{"n_layer": 11, "head_dim": 64, "activation": "silu", "positions": "rope", "rope_base": 10000.0, "qk_norm": false, "init_std_o": 0.0, "lr": 0.00827, "train_tokens": 1549000000, "dataset": "wikipedia_en"}
MLP neurons of a small language model. Each row is named by its layer, matrix (up: input weights) and neuron, and shows model dimensions 32-95. Each number is 128 + 32 x the weight over its row's rms, rounded and kept within 0 to 255.
A block is one neuron, or neurons of one layer that tend to fire together. Before each block is what it responds to, as a language model described it from the Wikipedia text at the highest values.

Prepositions introducing agents
L5.up641 [170 177 176 144 185  54 149 138 192  79 126 149  99 160 104 238 144 181 158 150  96 158 117 177  81  62 136 130  61 117 153 134 191 123 135 107 112 124 136 142 161 129 108 171 130 143 159 109 174 111  86  78 111 128  87  97 151 136 163 116 144 165  90 143]
L5.up708 [133  79 103 129  61 133 145 131 100  80 116 158 105  78 187 111 108 105 146 196 150 109 135  66  81 121  96 141 143 155 104 126 121 104 115  76  72 168 114 115 141 169  98 136 179 139 103 115 114 101 141 118  72 131 176 127 118 116  64 154 111  71  93 111]
L5.up762 [149 175 130 121 180  95 136  92 109 154 148 162 115  88 169 141 111 141 124  94  95 131 224 154 101 146  96  91 147 111 161 153 136  70 141 134 116 110 133 203  87 138 141 139  77 101 117  64 130 125 102 192 107 119  95 122 125 118 137 156 168 118 137 111]
L5.up993 [118 112 221 158 134 129 107 112 116 165 187 156 146  95 110  91 110 118 147 114  90 153 139 200  77 110 138 152 142 181 107 146  44 143 115 118 106  99  76 131 120  64  65  51 171 130 148 138  67 133 129 117  99 173 154 123 103 170 154 121 104 139  93 144]
L5.up1058 [107 125  89 112 124 103 125 103 164 150 123 124 126 125  95 114 144 131  95 188 119  94 161 134  96  89 138 160 154 192 125 124 130 145 158 132 148 139 123 156  86 158  80 114 132  98 158  67  81 109 146 135 157 151 120 118 111  85 144  92 176 116 134 154]
L5.up1231 [132 166 107 161 144  84 137 108 126  69 124 164 159 170  60  58 123 133 137 116 142 106 155 161  61 123 171 156 137 108  99 127 103 101 182 119  73 157 135 156 131 124 106 142 141 124 170 122 131 133 125 122  92  61 161 111 121 173 110 101 137 103  63 179]
L5.up1291 [105 116  91 149 186 166  93 158 119 124 122 208 121  95 141 164 200 118 169 117 128 122 145 104  50 143  47 143 152 124 112 100 133  78 175 165 114 155 102 140 108 184 115 103 100  96 128  83 130 119  81  83 112 148 162 147 152 140 150 118 142 128 122 194]
L5.up1447 [154 162 148 104 130 170 167 148 141  90  93 185 123 115 135 114 132  78 132 159 135 138 142 185 116  96 137 127 105 100 146 152 102 125 179  93 123 113 136 147  89 209 128 148 145 134  88  61  80 190 159 130 139 154 120 134 167 111 154  73 112  69 145 106]

Coordinating conjunction in lists
L3.up81 [105 153 189 154 152 133 178 119 139  67 137 100 148  89 187 112 122 125 150 115 127 138 163 116 140 211 102  59 111  99 149 107 166 111 155 108 149 142 143  54 125 155 113 142 119 119 126 144 181 167 102 145 131 143  98  53 144 136 148 158 159 165 122 161]
L3.up516 [ 81 171 151 131 135 153  71 106 105 158 162 110 153 120 102 111 101 101 143 108 127 141 167 136 104 112 164 126 128 130 125 108 109 115 163  67 102 167  70 118 191  90  93 109 135 165 142 136 147 105 110 152  57 101 126 110 104 145 113 106 135 145 157 138]
L3.up550 [ 96 109 161 117  85 130 112 167 169 159 135  43 165  79 125  84 115 139 186 125 147  96 132 136 241 121  96 106 157 112 110 124 111 128 143 135 153 160 141 106 151 119 164  95 104 207 125 153 162 140 169 164 202 178 151 117 117  85 171 129 113 114 104 120]
L3.up880 [145 153 146 156 153 166 168 164 151 121 117 125  92  95 139 164 160 120 190 104 115 159 123  95 106 155 130 123 163 118 191 179  93 104 145 102 105 127 124 158 123 100 129  58 166  89 185 140 179  88 140 151 123 155  60 128 121 110 156 144 125 142  85  91]
L3.up1149 [102  66 172 141 154 173 144 100 196  73 160 154 210 130 118 179 123 156 150  94 121 157 128  95 152 195  94 175 119 143 194 110  93 124 146 146  83 117 119  97 157  90 145 134 101 129 113 167 187 142 149 142  89 110  84 128 105 122 123 113 142 141 147 132]
L3.up1232 [151 169 125  95 126 128 118 133 171  76  89 155 157 119 138 121 105  85 132 126 105 101 117 108 114 100 137  63 124 193  40  73 140  82 123 110 132 144 163 141 111 179  93 111  60 167  78 169 134 137  40 110 152  91 125 146 108  90 145 105 122 133 174 132]
L3.up1260 [168 117 179 155 121 137 122 112 153 137 123 142 125 102 142 193 127 138 188  82  68 123 119 132  69 146 149  96 162 106 166 148  90 129 102 137 141 167 155 124 183 112 102 127  95 122 119 167 129 102 146 165 161 169 131 129 103  72 166 103 117 162 119 173]
L3.up1314 [161 142 121 115 189 165 156 203 126  95 151 126 127 109 116 182 155 147 100 119 143  92  81 164 116 149 115  74 168 142 129 151 155 127 166 126 130 135  90 162 140 126 159 173 106 155 149  84 120  81 143 102 126 177 144  91  91 147 145 207 140 103  91 126]

Postmodifier prepositions after nouns
L6.up490 [110 129 133  90 130  58 103 116 161 117 138 153 170 145  83 141 165 116 140 103 115 118 103 171 137 118 176 160 128 182 124 158  85 195 148 189 153 180 155 202  49 164 121 150 114 146 143 105 123 122 160 106 109 119 147 100 126 118 155 131  93 105 150 170]

Conjunction after year/number
L3.up20 [148 106 186 115 112  94 109 105 112 156 140  56  86  88 150 179 147 141 126 103 156  74 114 144 100 171 159 140 193 121 135 202 166 134 107 111 118 116 161  77 163  81 154 135 113 143 154 172  68 113 175 120 129 123 145 180 123 174 130 102  84 119 170 133]
L3.up21 [112 119 153 131 136 121 111  81 137 124 103 114 137  97  96  94 127 159 105 142 133 137 120  61  74 122 109 187 135 113 198 172  69 156 202 128 158  72 135 107 151 165 150  92 174 133 132 117 148 114 119 132 113 170 107  82 107 120 132  88 160 105 113 124]
L3.up197 [172 105 101 191  97 125 147 125 118 146 114  99 127 139 167 154 239 154 120 140 101 161  67  81  82 116 161  88 131 140 148 141 138 153 138  38 145 121 126 121 127 103 139  91 126 140  92 197 125 132 177 167 128 128 128 152 220 167 161  81 119 201 145  64]
L3.up250 [162 121 160  67 101 129 125 173 112 102 116 139 162 132 111 132 151 128 114 137 126  98 106  83  31 121 117  83 144 112 124 121 116 115 124 195 132 132 123 101 175 152 137 123 155 200 181 103 140  81  98 140  65 135 110 104 116 122  80 123 123 119 137 119]
L3.up388 [121 105 101 135 109  79 111 117 140 128 124 154 106 105 101 126 166  96  88 145  82 113  89 116  93 139 132 147 157 114  94 129  71 115 101  85 124 165 132  95 138 107  67 154 114 129  77 127 144 172 110 151 100  88 164 168  84 155 109 103 151 107 194 158]
L3.up834 [130 160 161 105 131 134 145  68  75 123 169  48 169 148 158  97 175 175 123 152 168 103 144 157 119 100  96 102 146 143  78 124 156 107  77 121 115 137  70 197 171 141  67 134 140 149 100 110  81 121 106 177 146  67 138 124 123 149 172 134  96 141 142 127]
L3.up943 [136 122 184 152 113 111 146 165 119 142 141 148 145 101 129 143 168 115 154 183 130  75  99 112  85 114  52  91  96  81 158 123 113 142 200 123 157 125  88 102 151  97  94 165 108 128  92 210 147 131  81 187 112 110  56  89  82 100 173 131 127  79 119 137]
L3.up1053 [178 127 119  69  96 121 134 136 183 108  89  73 157 176 144 152 114  79 142 118 151  67 138 173 131 100 121 137 155 121 157 138 149 106 145  96  79  96 139 165 116 134 115 155 130 183 159  79  86 130 119 152 116 125 192  90 108 171 127 121  97 142  91 131]

Coordinating conjunction after clause
L5.up96 [122 146 130 124 158 176 110  99 158 127 117 128 133 120  72  81 107 114  85 163 105  89  87  63 145 122  94 107 132  97 162 126 189 161 125 135  72 107  87  86 129 188  23 119 182 135 135  90 113 107 167 105 105 107 172 167  84 111 144 152  75 123  88 124]
L5.up179 [101 178 174  82 123 129  64 180 153  87 138 127  88 118 125  82  74 179 175 184 137 138 105  85 123  71 121 131 108 178 166  93  95 143 106 106 146  99 116 138  92 118 166 121 156  93  60  53 115 159 113 107 144 163 146 151  99 105 158 139 148 170 102 142]
L5.up767 [128 107 152 164 142 133 145 173  97 120 135 154  83 157 117  70 150 105 112 117 132 129 106 183 150  87 193 136  94  95 166 139 160  74  84 100 126 140 108 112  86 134 143 131 119 102 141 142 140 112 129 135  89  79 137  78  71 123 117 112 147  95  82 165]
L5.up1018 [155 161 172 125 145 180 161  39  90 138 118 140 138 101 169  90  86 121 162 117  76 204 123 117 147 131 110 117 127 118 131 130 131 124 103 124 158 139 140  96  78 127  99 119 156 126 135   0 155 100 138 109 151 163 179 124 106 122 142 120 134 154 113 155]
L5.up1033 [114 144  83 180 134 136  84  68 140  90 105 152 134 108 129 101 118 151 121 135  93  83 137 117 205  90 147 147 145 123 147 108 176 128 185 166 109 129 119 121 121 130 121 103 129 148 126  78 129 110 174 149 114 105 157  96 103 104 175 181  96 113  58 118]
L5.up1230 [150 160 155 140 160 143 106 104 114 100 170 127 105 118 151 132 135  97 170 120  99 135 130 121 116 145  70 157  79 103 164 103 146  70 112 141  87  64 113 135 157  97 191 145 145  91 156  73 149 119 109 138 174  86 123  92 100 115 167 122 150 122 104 144]
L5.up1305 [118  98 126  36 156  64 127 116  90 156 160 151 156 142  77  94 115 185 134 186 116  82 149 131 150 134 123  90 170  96  75  90 148 117 142 122 138 149 127 111 157 162 132  82 142 111 221 149 121 105  93 109  61  90 134  70 150  87 142  85 161  99 100  62]
L5.up1530 [139 118 120 140 137 125 108 134  93 142 129  75 146 148 148  74 130 179 141 145 110  72 150 167  90 127 133 161 143  97 141  91 122 134  86  91 122 144 182 145 100 138 150  86  84 128  95 137 108 158  90 146 144 152 111 117 121  89 118  98 100 137 117 117]

Comma or conjunction after list items
L5.up51 [129 103 139 146  98 146  76 160 177 145 177 161 154 174  88 151  69 185 131 145 114 105 123 150 171 133  84 111 139 137 133 118 167 151  71 165  57 118 147  71 163 122 113  88 128 119 170 116 134 106 129 147 146 159 145 148  87 137 118 151 121  97 148 164]
L5.up433 [119 130  99  88 122 133 137 167 134 177 129  68 221 120  76 138 134  81 124 121  93 183 122 119 136  88 111 126 210 144 148 103 114 155 102  98 120  75  74 144 104 128  73  99 118 135 127  79 173 123 113  72  69  88 146  94  82 125 156 183 125 146 124  71]
L5.up573 [106 149 149 202 137  89  78  68  63  76 176 156 114 117 108 180  98 174  82 113 123 149 135  93 149  97 154 103 152 140 148 173 167 157 147 160 183 114 112 146  93  94 153 114 112 177 197  96 125 118 134  98  46 135 116 104 105 151 151 125 167 141 110 126]
L5.up575 [ 80 152 133  99  94 138 109 159 150 138 175 120 121  89 144 125 146  69 162 126  98 137 126 133  87  80 124 130 146 127 110  78 137 151 150  89 125 200 163 154 151 115 187  86 105 144 130 133 115 100 101  68  96 114 142  97  99 117 135 123 158 155  93 142]
L5.up816 [154 171 176 133 160 143 143  77 113 135 123 121 173  50 198 129 125  62 113 130 152 170 147 122 103 118 103 146 121 133 108 128 132 118 165 159 138 133  77  81 115 159  96 110 159 172 110 140 117 170  78 142 100 120 152 114 165 123 105 132 117 121 129 215]
L5.up833 [147 144  82 134  88 204  98 137 137  95 104  84  99 151 182 115 130 158 173 179 118  99 202 146 134 139 100 123 180 126 127  75 122  96 124 143 140 154 147 109  99  70  68 118 116 166  71 135  90 217 112 157 147 142 146 123 120 162 140 172 157 146 188  95]
L5.up1149 [ 75 192 128 127 138 144 183 124  76 114 155 143 110 123 120  60 110 136 213 127 113 105 159 126 140  99 105 159 143 149 127 136  91  76 127 132 155 155 115 141 152 163  95 115 150 169  48  83 118 129 183 137 105  81  98  96 120 156 133 122 122  66 131 184]
L5.up1233 [ 69 122 136  84 102 112 130 174 172 155 124 176 131 104 173  93  58 131 138 141 158 138 118  89  86 105  79  47 170  53 159  89 125 155 123 149 186 165 118  32 113 186 106 128 148 165 165 108 103 162 153 117 139 160 137 117 117  88 140 188  69 120 173 103]

Clause continuation starts
L6.up393 [ 89 212 134 129 111 129 121 105  94 135 147 117 160 114 126 128 151  75  96  40  60 107 142 132 111 140  76 106 143 206  80 158 160 136 136  87 148 149  86 141 193  83 155 135 133 140 148  97 134 102  86 137 126 140 149 100 132  96 163 166 171 195 101 181]

Preposition after plural noun
L3.up349 [212 139 119 116 125 128  96  83 128  99 117 118  89 161 123 124 118 157 116 122 129  91 159 142  92 116 144 116  95 176 126 135 127 128 120 150 160 144 111 105 165 182 146 170 119 153  65 107 156 179 132 119 110 140  87 173 211  75 164  89 116 231 164 195]
L3.up760 [105 134 108 120 169 140 165 124 146  79 165 170 119 121 111 127 154 155 118 135  93 105 194 139 149 108 110 104 202 181 173 144  90 111 144 119 138  95 173 133 145 188 107 146 143 129 116  87 105 144  76 157 110 116 113  72 129 126 165 108 136 100 108 181]
L3.up762 [146 157 169 145  84 109 136 127 150  97 222 149  73 117  43 151 178 154 150 109 140  94 215 116 109 119 110 151 135 135 102 143 135  90 130 145  92  80 182 109  65 114 124 158  84 138  55 132  91 106 103  97 118 131 217 128  85 115 143 149  78 159 114 132]
L3.up836 [156 153  91 140 123 130 106 150 154 163  90 161  78 118 173 131  76 105 167  56 149 146 133 109 143 104 113  95 124 127 126 164 134 101 131 115 125 106 161 136  84 156  91 152 170 131  94 141 109  92 211 114  97 147 166 108 104  91  80 128  88 116 111 119]
L3.up990 [125 105 161  87 120 114 133 114 108  63 173 116 111 107 100 169 128 140  87 191  51 145 153 137 153  71 135  86 146 155 102 136 146 121 143 163 111 114 158 173 162 165 138 128 168 108 114 172 140 163 190 160 220 149  92 113  80  61 128 143 123 171 103 131]
L3.up1032 [ 80  97 144 110 113 125 131  86 165  73 140 170 172 127 130 123 155 150 129 133 127 225 136 140 147 128 123 163 158 186  85 161 131  91 168 126 123 142 172 115 100 173 104  86 145 102 134 143  72 100 118 106 122 182 156 204 158  92  80 155 154 134 143 143]
L3.up1416 [162  61 129 127 185 176 131  50 152 179 168 108 118 156 136 110 109 159 126 143 125  83 134 165 153 140 160 105 159 142  94 127 123 124 182 126 112 185  93 156  65 109 140 176 106  90  76  39 171 145 142  81 190 155  78  88 132  47 151  83  83 148 172 126]
L3.up1421 [114 161 111 140  86 104 119 116 168 162 104 155 116 156 115 157 117  49 113  98 141 135 153 117  48 149 175 131 124 137 132 165 133 123 134 201 166  65 126 147  35 164  96  78 110 143 150  64 101  94 145 121 155 133  83 136 144 152 158 118 171 157 108 198]

Mid-sentence coordinating conjunctions
L6.up1422 [126 131 149  77 112 127 161  83 154 103 147 136 112 134 152  78 139 109 100 136  89 125  89 116 110 118 101 136 128 100 176 141 145 110 117  79  93 160 134  94 109 137  98  93 142 118 151  98  86 128 135 129 159 156 127 116 114 119 193 141 119 156 131 136]